config.toml
n_kv_head = 1
head_dim = 64
batch_tokens = 8192
MLP neurons of a small language model. Each row is named by its layer, matrix (gate and up: input weights; down: output weights) and neuron, and shows model dimensions 48-175. Each number is 128 + 24 x the weight over its row's rms, rounded and kept within 0 to 255. A neuron's up and down rows have the sign that makes its largest values positive.
After each neuron's rows, "fires on" lists the tokens most often at its 100 highest values on Wikipedia text that the model never trained on. A number after a token or word is its count.

L7.gate244 [123 138 125  86 101 110 128 122 128 147 134 120 142 156 142  68 109  79 148 114 136  92  96  94  98 109 154 103  95 122 156 138 127 169  83 108 117 133 121 106 135  97 142 144 138  92 119 160 138 126 116 113 138 102 153 140 133 154 128 127 101 126 143 137 114 122 124 116 131 106 123  71 145 119 136 163 137 123 113 148 102 148 119 121 148 133 121 127 119  86 108 138 122 154 108 142 141 129 111 136 101 120 124 142 115 130 103 123 110 156 151 125 128 118 170 119 114  95 180 124 104 164 144 133 186 114 144 165]
L7.up244 [138 145 107 150 110 133 122 109 107 123 117 138 115  96 140  89  95 107 101  88 126 120 132 164 156 125 152 129 138 176 169 137 148  53 107 110 143 119 162 144  98  96 140 110 131 128 121 165  93 111 163 151 135 155 131 120  96 112 166 146 155 114 116 109 147  77 113 118 142  86 135 108 123  81 111 171 151 162 147  95 127 128 150 145 104 172 132 172  76 112 130 123 135 140  94 105 129 171 121 118 135 108  99 150 142 106 142 144 100 143 145 195 137 124 117 164 133 132 118 122 150 133  91  98 135 157 160 150]
L7.down244 [143 122 145 181  96 120 145 109 104 115 147 129 147 128 109  93 156 136  95 160 125 135 148 141 142 146 122 123 106 185 110 152  97 126 139  92  91 132 133 112 166 118 138 113 143 134 128 117 124 124 149 167 121 103 156 141 123 161 169 134 106 107 118 177 146 153 122 123 116 120 121 102 133 120 142 120 125 131  86 165 113 128 109  54 159 140 156 141 155  99 129 103 166 168 147 136 111 156 153 109 121 100 145 132 138 136 122 118 113 113 135 143 162  84 122 131 135 116 124 137 175 116 174 113 185 125 180 188]
fires on: "li" 50, "al" 44

L6.gate32 [199 127 139 122 148 108 133 104 128 144 112 138 105 103 126  80 158 114  98 141 169 143 119 126 121 138 110  86 157  73 142 150 148  98 165  99 115 142 153  99 139 125 124  81 132 163 139 160 151  92 144  78 121 123 153 135 137 131  96 130 135 109  60  98 123  96 128 132 102 138 125 104 159 138  84 138 117  85 147 100 158 134 145 160 142 146  75 109 111 134 140 139 107 124  90  97 147 141 137 121 125 155  93 100 133 131 157 134 114 117 124  91 124 134 129 130  70 165 129  95 143  94 119 153 148 162 147 129]
L6.up32 [120 132 105 157 154 150 148 120  65  90 119 140 150 114  76 138 104 118  71 107  93 127 130 158  98 130 129 165 137 155  93 155  86 116 144 130 133 116 127 142 153 158 118 103 167  78 115 132 170 130 174 136  86 121 108 128 114 102 142 138 144  99 138 159 125 128 128 142 126 162 123 137  98 105 142 173 145 102 112 113 133 141 137 107  81 150 134  70 112 139 129 122 133 117 141  95 145 123 109  87  93 107 127 131 127 128 126 116 121  76 159 107 134 134 134 157  84 117 138 109 127 137 119 136 169 175  95 112]
L6.down32 [114 143 139 143 158 127  90 162 146 166  77  91  94 127 161 160 132 116 119 118 100 135 117 130 119 120 119 127 104 127  87 116 157 134 110 124 113 134 156 145 142 129 131 101 128 108 117 177 125  98 167 123 115 170 140 156 117  87 126 149 126 138 149 165 139 154 119 157 119 104 134 127 160 135 144 120 101 117 109 182 206 157 135 136 142 121 143 119 128 106  90 117  90 161 127 117 126 156 131 135 155 153 119  96 115 125 111 165 136 120 159 147 161 131  84 182  95 151 136 132 153 128 140 121 131 102 131 127]
fires on: " of" 67, "ma" 8, "wi" 6

L7.gate192 [130  95 121 133 119 144 113 102 109 104 114 115  94 112 116 124  89 172 145 102 130  99 112 142  94 123 152 106 125 126 156 121 139 111  87 119 136  76 114 146  82 171 116 155 129  80  80 181 137 157 141 123 130 131 158 150  64  89 113 159 129 113  81 126 153 126 112 124 113  86 139 124  85 157 142 135 132  93 144 132 140 124 116 124 148 134 128  93 145 139 149 169 129 140 147  98 106 176 118  75 115 120 107 161 124 125 132 118  97 194 162 135 114 131 139 162 130 120 109 143 117 177 150 131 114 154 163 153]
L7.up192 [ 94 109 154 138 178 163 162 127 144 123 132  82 128 133 128 121 136 129  78 127 149 140 158 152 117 158 136 147  97 106 142 162 129  82 140 109 116  97 179 160 160 125 135  90 148 120  83 116 139 127 125 145 157 125 139 130 134 109 156  94 120 145 109 141 168 132 127 117 130 128  81 119  99 110 108 121  88 153  98 129 146 112 105  93 147 122  91 112 128 138 137  99 133 139 157 110 153 139 122 121 103 128 142 176 120 124  61 106 136 122  94 126 102 103 120 127  99 113 110 115 152 123  85 112 160 131 100 123]
L7.down192 [111  65 101 124 123 136 165 127 158 137 134  86 135 111 130 127 105 120 128 148 127 143 163 136 114 145 164 158 119  81 110 123 117 123 105 136 103  91 106 122 157 140 120 129 119 124 134 139 121 137 106 130 115 164 142 149 163 164 124  34 101 115 148 123 147 169 128 111 193  99 103  94 117 146 162 152 122 124 129 138  62 149 117  95 192 107  83 134 143 116 112 105 142 143 158  94 104 123 108 165 128 154 139 165 115 130 128 117 144 135 132 116 128 135 135 146 135 111 136 110 103 140 137 156 116 159 160 108]
fires on: ":" 42, " St" 14, "ir" 9, "em" 9, "n" 8, "ol" 6

L2.gate178 [118  89 126 134 143 125 105 114 164 165 155 161 135 135 134  75 142 137 114 138 183 145 126 149 106 115 161  87 113  90 117 106 110  99  97 163 140 123 155 131 146 110 177 161 109 167 109 119 139 109 150 114 131 125 143 109  98 139 133 158 110 118 132 113 110 135 175 139 112 133  91 177 137 132 137 115 122 127 116  77 100 121 168 146 121 110 100 103  89 116 124 183 142 114  80 135 105 133 126 112 129 168 109 129 138  99 172 145 152 139 106 115 119 125 171 182 145 140 135 125 134 171 145 108 134 149 130 116]
L2.up178 [157 117 125 172 113 139 109 102 121 150 124  65 106 151 146 106 137  92 126 157 164 115 146 144 101 148 153 116 154  80 152 106 160 100 139 141 181 117 120 105 102 121 155 141 127 169 140  99 116 113 125 115 123 116 153 175 154  97 107 116 123 100 164 132 142 163 145 121 124 114 129 139  84 121 136 109 104 114 130  93 129  87  96 131 202 128  98 115 131 143 117 136 152 157 112 165 135 159 160 138 164 137 130 129 152 108 134 110 158 124 115 133 116  68 191 148 130 105 147 101 157 161 134 116 160 136 137 155]
L2.down178 [119 186 124 128 139 101 128 155 166 154 123 124 150 143 129 110 145 106 141 147 170 180 122 139 105 130 122 126  83 133 136 153 134 144 144  95 108 134 129 131 156 142 166 101 122 117 104 123 120 151 138 101 128  84 133 124 121 142 130 168 100 142 141 151 101 130 118 137 160 130 155 183 140 143 124 133 121 140 141 117 101 115 133 110 140 120 163 142 108 110 113 130 120  94 105 151 143 135 107 112 127 144 134 119 126 124 130 145 149 103 142 140  69 133 147 151 129 127 148 105 102 121 115 150 160 102 114 146]
fires on: "am" 18, "ur" 16, "k" 13, "end" 8, "ak" 8, "our" 6

L2.gate110 [ 63 142  99  92 154 144 134  95 137 137 173 119 127  99 162 160 102  81 139 103 144  79 154 102  89 110 127 148 126 146 127 142 119 128 120 111 135 124 124 144 133 135 146  81 143 107 147 135 101 115 149  90 114 100 149 103 162 137 127 105 109  67 114 141 131 161 109 133 130 125 127 103 182  86 139 130 138 127 107 157 132 172 138 137 134 113 101 146 141 109 121 168 111 150  86 137 142 115 129 142 151 139 110 117 105 115 131  89 149 114 146  72 150 134 107 111 154 131 124 105  85 110  96 108 128  95 122  94]
L2.up110 [ 86 106 114 153 105 143 137 103  94 148  98 122 111 119 169 165 134 102 131 103 114  88 185 109  90 139 122 157 110 137 161 132  86  81 127 123 119 121 118 133 119 110 129 169 165 102 103 159 125 117 139 102 151 101 135  89 148 154 123  77 132 106  97 124 124  90 117 127 130 148 155 121 112  69 131 113 147  90 143 131 154 155 159 134 162 141 106 159 109 146 137 175 155 175 142 110 132 131 131 103  81 132 135 127 121 135 113 133 126 121 154 101 123 159 157 127 146 163 139 127 111 134 116 134 139 123 136 122]
L2.down110 [109 143 189 125 129 119 156 114 119 122  91 137 129 132  76 132 127 107 137 135  86 115 125 172 137 125 179 153 141  89 150 115 121 110 144 159 143 150 128 124 117 103  98 106 127 120  72 131 157 109 106  97 111 110 103 154 134  95  96 114 135 203 123 130  94 134 138 126 139 124 158 114 149  97  98 118  93 119 118 104 133 113 163 142  87 110 160  67 132 185 128 135 150 106 140  87 145 130  89 121 165 118 116 135 171  99 144  94 125 157 125 107 112 116 100 149 126 111 127 121 172 138 148 153 132 119 104 166]
fires on: "en" 18, "ma" 16, "s" 15, "w" 12, "at" 9, "ar" 6

L7.gate56 [122 166 127 121 109  85 131  96 169 105  91 103 110 166 132  81 139 155 129 115 149 126 135  86 138 106 105 155 152 153 107 118 158 120 171  94 112 174 165 123 142 134 119 116 128  99 118 151 162 168 119 146 157  83 122 123 142 118 125 137 129  99 180 123 115 199 129 136  97 145 135 139 162  89 104 174  96 127  78 176 148 158 156  92 139 158 118 172 107 121 112 112 113 113 126 141 111 112 146 138 133 126 127 166 132 133  74 129 124 134 131 116 143 140 120  96 129 119 144 114 104 124 170 132 166 110 118 133]
L7.up56 [132 143 117 135  93 124 112 121 140 106  65 144 140  99 150 144 136 168 113 140 117 175 130 136 133 164 144  82 107 128 106  95 133 111 123 146 128 138 141  96 128 117 132 141 120 124 118 144 114 143 117 132 146 120 104 123 137 105 159 122 162 117 201 159 101 137 126 130 106 119 129 141 126  93 140 154 146 100 113 121 145 137 133 152 151 123 113 134 154 187 116 192 119 134 112  82 165 147 159 108 153 137 128 155  91 138 140 130 116  97 111 163 160 110 127 125 110 124 138 130 151 117 204 130  91 132 134 106]
L7.down56 [162  79 149 110  82  93 132 126 120 122 111 120 141 120 130 178 101 138 152 110 128 105 148 123 145 118 125 174 113 122 103 124 136 115 160 119 141 141 119 111 120 100 103 104 122  95 149  78 127 149 128 168 124 127 135 150 143 165 120 118 141 133 121 139  80  94  93 146 148  94  80 131 118  52 123 123 114 144 130  95  91 116 123 128  86 108 180 136  93 143 129 163 132  84  97 140 111 120 116 143 167 129 107 102 118 154 161 102 126 166 126 109 141 126 129 130 130 131  91 122 141 128 131 147 117 125  82 137]
fires on: " of" 21, " and" 19, ":" 9, "," 7, "l" 5, " while" 4

L6.gate226 [144  90 108 107 130 108 110  93  91 114 124 134 130 107 110 109 118 163 141 166 159  94  70  76 132 132 106 146 156 128 107 133 112 116  90 136 169  98 109 154 135 110 123 155  97 105 127 154 106 139 112 154 128  98 151 126 129 163 134 173 150 117 107 120 208 140  79  79 159 136 161 154 107 196 119 131 113 122 117 162 136 113 114 165 120 132 119 125 126 107 143 137 133  94 143 167 155 144 120 107 164 141 111  87 144 117 134 149 121 153 127 112 104 103 100 107  93 110 136 177 136 117 160 127 113 141  70 161]
L6.up226 [139  94 131 151 137 160  94 153 121 118 125 100 149 135 118 128 158  98 162 170 130 113  96 165 117 130 123 135 143 116 143 142 145 121 104 122 132 145 129 112 163  90 162 139 136 114 127 114 102 118 166 126 113 102 128 156  95 139 154 131 106 147 125 126 130 119  95 117 151 105 109 153 151 143 109  52  97 114 120 134 152 107 117 136 124 100 121 153 134 115 111 147 126 120 148 117  94 116 114 177 120 149 128  91 118 170 102 148 151 134  96 134 111 129 175 165 104 101 112 151 116 106  97  66 141  89  92 108]
L6.down226 [130 142  97  88 139  57 136 136 134 114 115 119 126 135 133 106 129 153 135 150 138 115  94 112 125 138 136 168  97 122  56 139 121 120 138 126 134 170 132 147 117 134 134  91  95  89 148 147 157 165  96 135 104 113 128 138 121 155 133 113 166  89  96 119 130 112 129 128 152 162 111 120 112 141 147 160 149 111  87 161 151 153 117 126  95 133 128  98 101 119  81 106 175 116 129 167  85 124 102 118 168 112 179  66 142 120 127 139 134 109 133 136  99 128  73 132  83 128  96 139 161 116 149 141 176 130 129 126]
fires on: " comp" 17, "ter" 10, "z" 8, "app" 7, "ol" 6, "n" 6

L7.gate168 [152 126  97 140 136 170 138 111 161 116 155 152 153 132 110 115 169 101 110 141 145 185 129 143 147 104  96 155 139 159 162 106 134 137 130 154 151 143 111 110 186 134 114 133 127 123  74  98 181 154 102 131 154 106 115 126 146 160 138 124 129 143 150 145 103  94 128 120 116 120 164 142 107 109 113 169 103 133 123 161 138 103 153 147 103  99 161 104  81 106 126 149 134 144 122 151 140 178 120 107 118 108 156 107 147 129 143 150 122 114 160 149 101 128 133 128 108 139 160 126 162 109 119 109  95 142  98 179]
L7.up168 [100 133  96 105 107  91 129 116 148 132 149 152 146 143 147 139 113 128 145 109 103 142 149 140 148 128 172 173 157 156 114 143 139 177 125 139 172 149 134  77 112 158 118 145 156  83 148  83 149 135  98 189 150 160 120 121 156 135 141 108 129  97 106 165 166  72 103 110 119 120 160 101 151 131 165 117 108 123 114 131 118 132 156 151 141 105 124 101 134  77 124 138 115 118 181 140  90 132 141 118 164 101 102 173 125 105 118 109 149 122 112 124 105 124 118 154 147 141 186 133 124 115 109 119  74 129 111 133]
L7.down168 [129 118  90 133 152 123 109 154 107 114 183  96 147 122 123 133 146 105 138 149 126 132 104 104 128 142 123 129 109  89 106 140 122 129 138 178  82 144 163 150 143 165 145 130 130 134  82 155 126 135 128 120 122 123 158 120 114 158 127 169 162 124 128 102 101 141 117 143 102  93 125  94 105 131  87 155 138  89 137 126  68 105 126 168 129 130 145 155 135  75 111  75  88 144 131 126 130 105 136 143 121 124 134  99 138 131  88 150 127 119  70 104 155 149 120  91 148  94 174 118 135 119 172 154 155 113 130 110]
fires on: "en" 28, "on" 11, "our" 9, "n" 8, " An" 6, "or" 6

L7.gate55 [146 134 123 135 100 144  87 120 126 102 131 106 104 123  92  94 136 133 149 123 101 120 131 137  93 121 128 152 114 100 133 154  99 122 170 161 108 131 130 119 102 142 113 138 102  93 144 148 164 136 134 137 148  95 141 113 112  98 138 173 168 120 159 129  85  93 117  82 104 143 115 120 130 119  53 119 148 155 139 133 179 149 157  99 112 100 150 125 131 121 148 104 163 167 145 105 102 133 139 121 106 158 154 155 101 121 146 110  85 113 129 159  96 144 138 135 124 141 157 162 124 139 132  77 131 147 131 142]
L7.up55 [113 111 126 141 128 106 158 115 156  88  98 137 141 143 147 106 135 130 133 143 132 116 102 187 145 111 115 107 110 107 109 175 163  76 136 105 154 139 141 139  90 155 132 140 122 159 140 153 143 127 117 167 140 106 140 143  85 114 107 146 126 164 123 133 124 163  95 139 109  78 130 152 131  66 101 137 127 177 113  87 145 148 108 159 101 123  80 147 148 167 131 109 125 116 106 127 106 183 163 116 100 148 103 128 115  86 154 148 124 110  61  98 115 138 133 140 131 115 156 119 104 124 101 138 151 143 128 158]
L7.down55 [107 111 124  99 158  91 184  96 149 146 136 137 148 121 135 148 113 129 140 145  94 109 119 107 163 117 164 135 138 163 139 125 173 125 143 140 110 166 149  77  80 144 127 163 122 171 120 103  96 138 192 134 128 143 159 124 138 161 131 161  61 102  74 128  97 122 136 155 102  87 152 111 146 145  78 119 167  92 106 124 133 106 124  91 149 168 130 152 124 167 130 110  97 113 140 151 127 123 106 128 120 111 139 112 156 121  90 130 112 147 110  98 148 134 125 121 116 105 150 130 141 153 158 125 158 145 119 166]
fires on: "f" 22, "we" 12, "hi" 11, "ba" 8, "front" 6

L6.gate19 [ 68 124 119 111 124 138 134 172 142 121 108 136  97 111 163 129 173 122 138 114 144 120 144 123 138 101 134 118 117 112  89  98 134  96 108 124 102 124 138 100 101 140 114 109 103 128 140 122 143 162 131 118 163 118 136  73  96 115 138 134 117 110 147 154 128 162 118 107 114 131 150 117 147 165 106  99 120 113 104 111 183  91 102 154  93 107 120 120 141  91  99 118 112 119 179 137 152 187 138 162 140 106 150 128 103 140 163 146 130 108  99  99  99 110 110  86  66 158 113 131 114 138 143 117 107 142 145 143]
L6.up19 [147 148 160 126 117 129 145 152 133 170 179 114  92  90 133 173 124 124 134 111  99 123 110 141 169 130 127  87 138 131 173 146 100 109 132 138 132 131 153  97  81 114 115 119 122 105 110 113  95 133  94 113 138  71 160 115 135  93 143 116 113 107 140 135 132 105 100 110 119 123 163 157 135 163 106 111 120 131 114 113 157  80  92 116 131 141 145 139 166  76 103 136 140 171 124 139 145 126 129 101 104 135 124 108 126 143 151 109 134 128 107  84 129 118 104 152  71 117 105 136 133 121 120  87 131 101 125 133]
L6.down19 [103 172  89  96  95 108 155 130 130 131 105 118 124 178 147  79 152 113 143 140 106 126 116 137 156 144 160 103 111 115 118 120 124 112 148 153 144 115 155 105 106 121 110  90  93 102  97 159 120 109 129  98 109 101 159 125 155 136 117 112  90 121 153 167 149 125 154 112 159  91 115 190 158 106 137 168 120 165 101 143 157 137 113 130 110 131 197  85 126  98 120  92 114 107 157 103 109 132  80 163 127 139 153 141 155 160 138 118 121 105  63 130  82 103 149  98 122 149  91 123 110 136 158 153 155 122 153  90]
fires on: "p" 59, " up" 10, "app" 8, " comp" 7

L7.gate235 [151 100 107 113 149  73  92 128 164 100  97 126 128  92 178 132  84  73 105 117 171 131 125  90 131 112 187 122 143 159 118 141 145 143  95 130  78 139 145 121 124 115 111 129 119 133 108 131 134 139 166 204 120 129 145 131 142  89 143 124 114 158 117 148  57 163 109 143  94 172 108 119 129 123 141 135 108 132 135 142 137 126 139 131 111 154  96 122 173  85 181 135 111 136  86 102 136  81 121 126 130 126 113 113 137  79 149  75 161 130 133 111 119 110 148 130 142 124 132 139 105 132 108 140 110 134 128 128]
L7.up235 [132 103 126 128 104 168 127 153  99  88 114 151 181 157 141 158 109 156 140 129 172 117 109 114 180 105 147 155 152 143 121 104 129 123 118  90 151  80 136 130 160 135 127 155 105 112 118 164 126  91 125 125 121 133 131 147 151  92 168 120 157 159 130 162  88 181 131 168 174 117 116 117 126 126 148 145 119 100 113 152 108  73 148 143 109 104 130 108 126 120 110 112 115 133 145 153 149 116 132 134 131 132 132 109 144 178 110  74  93 109 139 140 139 110 103 146 120 117 136 158 117 132 118 131 148 131 135 102]
L7.down235 [101  96 182 141 130 121 136 157 121 108 173 137 113 124 164 113 157 144 148 162 144 143 100 154 163 131 101 110 137 130 136 165 125 135 160 151 158 101 126 138  96  90 115 117 143 163  73 123 135  99 132 116 109 126 147 134 121 177 117 152 105 105 118  72 140 117 159 126 152 120 152  98 105 104  72 139 116 129 163 150 121 188 133 108 117 142 102 128 172 140 127 140 158  91 117  74 126 139 142 155  95 111 130 137 141 144 138 149 138 109 145 150 131 118 123  78 122 122 119 142 109  94 168 158 106 134 131 113]
fires on: " a" 18, " he" 12, "f" 11, "and" 10, " of" 9

L2.gate93 [118 205 149  84 150 128  87 104 128 129  96 147 153 140 115 120 145 132 147 100 180  96 133 133 130 147 135 155 114 163 159 140 133 178 130 115 131  89 128  96 148 107  85 125 104 105 120 116 127  88 104 105 135 107 144 103 140  98 118  62 118  93 133 139 135 142 109 132  88 135 125 108 131  93 125  86 175 153 134 125 168 132 124 160 173 133 150 131 102 104 116 132 112 167 143 133 139 104  86 123 147 118 147 136 142 107  91 144 132  98 117 131  87 150 129 159 135 123 131 147 143 129 137 132 125 128 129 154]
L2.up93 [106 163 139  84 104 146 138 127 151 132 113 121 128  89  93 114 127 105 136 137 138 141 129 134 128 138  95 166 154 144 137 153 123 135 119 119 141 110 143 124 130 145  67  94 133  90 162 134 148 112 127 102 135 115 124 146 153 146  98 143  74  81 145 142 178 121 120 126 119 118 136 110 145 128 170 142 150 145 170  89 120 114 134 139 143 128 119 118 102 146 116 130 156 141 135 114  79 110 125 155 112 107 137  95 109 108 125  80 120 133 127 112 110 170 104  93 132 136 123  68 123  94 132 147 122 154  99 144]
L2.down93 [136 149 142 139 159 138 111 131 127 117 116 110  96 118 105 115 173 110 130 142 130 128 134 157 126 138  89 149 130  92  98  88 125 119 152 131 108 137 157 115 145 126 113 116 112 132 149  88 126 130 183 148 134 130 101  96 140 146 102 161 104  91 136 140 176  94 125  55 115 100 103 112  99 104 143 124  83 120 110 126 143 146 114 135 111 145 189 109 113 101 138 168 138 137 164 101 120 116 157 166 118 123 162 107 166 130  77 149 116 140 139 111 113 155 123  95 141  99 112 135 155 151 154 187  94 158 108 148]
fires on: "en" 25, "au" 16, "n" 8, "ut" 7, "est" 5

L6.gate15 [133 109 131 116 125 146  97 121 103 142  96 142 103 116 106 114 126 112 183 110 105 136 123 111 150 157 128 122  81 152 111 115  96 142 128 159  90 127 143 169 104 153 151 115 132 156 113  81 140 160 102 155 116 136  93 150 100 152 120 108 101 104  90 140  76 140 173 119  88 186 108 102 129 112  81 104  74 125 164 128 109  87 153 137 116 120  99 139 118  95 147 125 153  94  93 101 128 136 164  64 137 119 131  89 114 166 137 141 112 163 101 145 118 121 118 119 165 120 132 163  64 114 116 149 172 109 144 151]
L6.up15 [128 100 118 130 118 161 151 156  88 122 110 164 119 121 165 113 118 137 134 131 157 117 155 177 101  87  78 119  83 127  86  77 138 104 150 147 140 146 104 136 143  98 141 142 155 149 109 125 133  80 139 119 124  93 127 120 154 130 179 126 123 124 129 131 155 179 124 107 109 119 129 117 172 149 109 178 113  54 119 146 116 146 162 128 103 170 110 125 128  96 135 175  99 101 163 137 175  81 134 135 142 148 106  88 140 117 141 120 179 158 138 100 117 117 148 152 131 112 149 131 131 123  76 158 124 127 153 143]
L6.down15 [127  90  98 139 105 151  71 142 117  91 120 126 106 154 105 152 114 127 168 108 106  92 116 110  79 142 131 107  97 179 159 135 147 171 157 166 123 144 195 150 101 121 106 142 162 183 108 149 165 125 152 116 135 138 127 118 131 143 130 116 192 139 144 129 127 113 136 103 123 120  97  98 107 129  96  81 139 111 114 170 116 127 156 118 119 116  94 180 113 120 108 108 161 131 159 125 118 112 147 126 117 148 167 113 131 172 135 178  99 124 109  84 127 109 155  97 139  92 126 114 108 144 148 173 131 132 172  93]
fires on: " a" 32, "ra" 19, " of" 13, " the" 13, " an" 4

L7.gate221 [122  93 161 137 157 126 161 116 105 103 106  82 131 178 147  84 123 188  76 103 131 117 131  91 169  91 106 111 152 139 139 117 132 127 126 178 141  85 129 113 116  91 119 173 150 144 105 134 103 154 147  84 104 143 115  94 108 109 121 122 170 132 142  93 157 124 117 145 130 145 108 167 130 144 132 122 104 178 129 145 118 118 120 141 121  99  99 121 122 114  93 152 134  97 131 126 106 164 139  94 169 113 140  97  92 135 139 163 151 135 145 111 107 139 129  99 103 129 131 103 137 138 133 136 154 135 109 124]
L7.up221 [158 126 100 133 137 149  96  69 126 130 115 136 139 137 116 124 151 125 136 114 101 116 103 126 161 117 100 135 168 158 182 160 184 118 129 144 126  99 140 143 130 133 124 147 133 126 133 120 133 132 122 127 152 160 145  91 159 138 124 117 111 119 133 132 126  90 140 142 166 147 132 141 113 110 106 135 147 139 143 115  95 127 148 166 154  76 121 170 105 143 145  86 147 103 136 137 100 117  74 109 149 154 144 150 112 151 103 130 142 153 130 143 150 129 121 146 115 130 112 132 130 153 106  96 200 106 114 146]
L7.down221 [138 152 142 129 127 160 123 123 117 131 136 116 129 105 131 156 118 130 151 117 111  91 131 113 133 159 147 122  98 165 118 152  99 172 158  81 130 123 138  89  98  87  98 101 127 147 133 141 170  86 103 120 156  92 117 130 179  92 144 174 121 103  99  96 181 139 154 129 133 114 168 130  94 131  91 142 166 105  95 105 119 130 116 132  97 133 147 185 146 137 128 109 134 116 160 138 113 123 127 150 150 158 104 175 139 150 127 187  91 159 103  96 152 163  93 131 143 118  97 135 141 136 144 137  91 124 105 138]
fires on: "z" 18, "ol" 11, "ant" 10, "ed" 9, "ard" 7

L7.gate30 [122 148 102 164 158 105 146 123 128 123 130 111 139 129 130 159  85 111 105 150  99  78 126 190 110  74  69 149 133  85 128 177 138  93 128 102 146 126 149 167 147 122 123 155 151 115 101 107 161 120 113 104 112 110 141 123 114 151 108 113 152  98 115 109 134 154 162 144 132  75 145 153 160 105 147 123 118 163  95 139 143 126 168 156 104 156 133 163 148 141 132 145 133 124 135  86 121 109 100 119 122 143 123  86 104  93 148 131 124 153 126 156 139  91  94 127 145 150  84 137 117 156 140  92 133 104 136  99]
L7.up30 [139 141 174 123 105  98  95 135 127 150 140  95 130  75  99 123 152  93 116 127 111 113 146 158 136 105 115 128 106 138 105  95  75 148 164 131 115 116 117 132 128 119 145 102 147 139 160 103 142 149  99 166 148 156 139 107  85 112 118 125 111  92 134 146 127 107 121 140 146 176 190 131 136  84 149 156  94 122 129  96 141 117 106 103 139 113 138 175 112 142 136 135 145 166 121  86 113 115 192 119 129 158  95 126 114 114 132 119 136 135 158 107  76 160 107  77 131 171 111 123 127 110 121 119  92  85 140 165]
L7.down30 [149 121 139 160 130  84 107 129 141 141 136 116 124 145 102 124 174 109 111  84 135  99 129 126 148  87 113 174 122 100 143  95 122 126 127 136  84 151 101 164 109 124 128  97  83 134 188 108 113 110 134 142 142 133 143 133 118 103 138  85  55 110 135 105 114 169  93 117 125 121 180 108 144 137 112 131 131 141 170 127 144 143 120 102 173 107 110 146 122 118 110 135 127 150 107 145  94 118 131  91 110 126 111 165 117 152 120 113 120 145 121  94  88 158 122 144 160 134 121 135  97 129 146 156  98 119 115 143]
fires on: "t" 20, "ma" 10, "et" 9, "at" 7, "rt" 5

L6.gate16 [137 115 108 137 121 111 116  88 103 172 140  97 144 141 114 126 163 109 101  65 152 161 133 113 136 139 142 146 148  85 119 154 106 135  99 131  91 174 126  98  85  88 117  86 144 131 179 174 117 119 158 124 124 133 158 130 141  85 147 142  81 112  88 118  98 121 156 102  78 155 106  91 138 101 151 151  89  96 134 146 131 102 138 126 109 120 122  79 112  78 126 132  82 128  78 125 116 147 111 124 126 130 108 111 121 115 125 159 143 155 143 114 132 106 129 138 126 159 132 109 117  91 137 141 125 148 124 118]
L6.up16 [124 128 149 160 106 128 112 111  99 129 137 133 130 155 158 161  76 150 116  87 150 109  96 172 136 153 116  92 100 171 120 100 127 114 146 121 128 138  86 138 173 123 109 105 148 113  96 153 126  83 143 127 105 188 133 148 104 163 141 139 107 128  95  98 164 155 132 114 159 122 149 127 135 113 106 160 118 116 144 132 107 127  98 158 145 135 121 151 136 103 114 134 158 128 112 132 127 125 106 141 106 115 110  89 120 119 101 107 102 105 136 138 205 136 137 113  85 136 144 162 161 110 129 105 101 135 147 105]
L6.down16 [154 124  89 136 109  91 160 131 138 134  93  77 155 185 127 147 129 119  99 126 149  71 127 133 165 152 150 120 102 159 138 143 100 168 116 114 112 152 128 162 124 127 123 137 119 106 137 106  95  89 157 128 117 149 147 143 143 107 113 105 135 129 137 140  93 165 166 138 128 123  84 122 122 118 124 111 130 140 134 132 127 113 108 134 127 133 130  85 132 112 111 149 127  95 110  79 106 138 149 116 116 118 106  67 144 162 132 186 100 152 165 106 156 136 161 100 161 124 124 127 139 178 114 113  77 144 113  96]
fires on: " of" 37, "li" 29, "\n" 13

L6.gate225 [142 134 119 160 153  81 114  94 116 112  99 147 181 165 161 155 105 143 141 137 139  92 101 109 163 162 120 129 135 107 111  99 137 145 146 106 108 121  97 111 109 114  92 177 120 136 136 161 151 171 126 117 137 144 124  82 122 160 116 151 125  97 169 123 110 136 137  83 110 152 176 150 156 148 126 124  88 122 132 139 154 146 157 137 176 137 144 128 138 158 117 169 122 128 132 140 177 109 125 139 123  96 114 115 113 116 103 121 133 115 170 119 149 165 141  98 113  97 127 167 117 161 105  96 139 166 140 127]
L6.up225 [121 165 178 124 165  57 128  97  82 103 132 188 134 137 137  93  92 136 131 134 183  94 110 152 121 143 129 176 107 101 101  98 166 129 123 100  82 156 155 145 161 116 160 124 100 142 146 145 156 118 114 152 165 145  68 137 112 120 123 132  87 155 137 157 145 165 139 121 158 166 135 133 134 100 120 119 125 112  83 106 139 121 166 111 152 155 120 132 128 119 103 139 102 116 153 135 115 117 132  93 131 135 143 130  79 148 126 162 133 117 133 169 135 127 116 133  84 119 151 132  95 139 104 133  93 127 145 155]
L6.down225 [115 143 150 149  87 162 112 124 130 125 117 122 142 118 121 125  74 140 141 135 135 142 159 120 152 114 148 150 142 162 127 105 128 133 155 100 157 156 113 145 141 148 165 152 116 124 132 104 108 138 112 128 171 150 149 101 116 167 178 144 139 127 114 132 132  85 134 124 167 100  92 105 121 125 130 119  82 112 119  81 156  85 139  83 132 102 105 179 131 139 130 112 104  99 119 145 104 100 102 135 105 123 129 141 128 204 152 152 126 139 117 140 111 101 113 101 139 140 106  90  75  90 156 148 106  94 148 128]
fires on: " and" 65, "," 26, " or" 5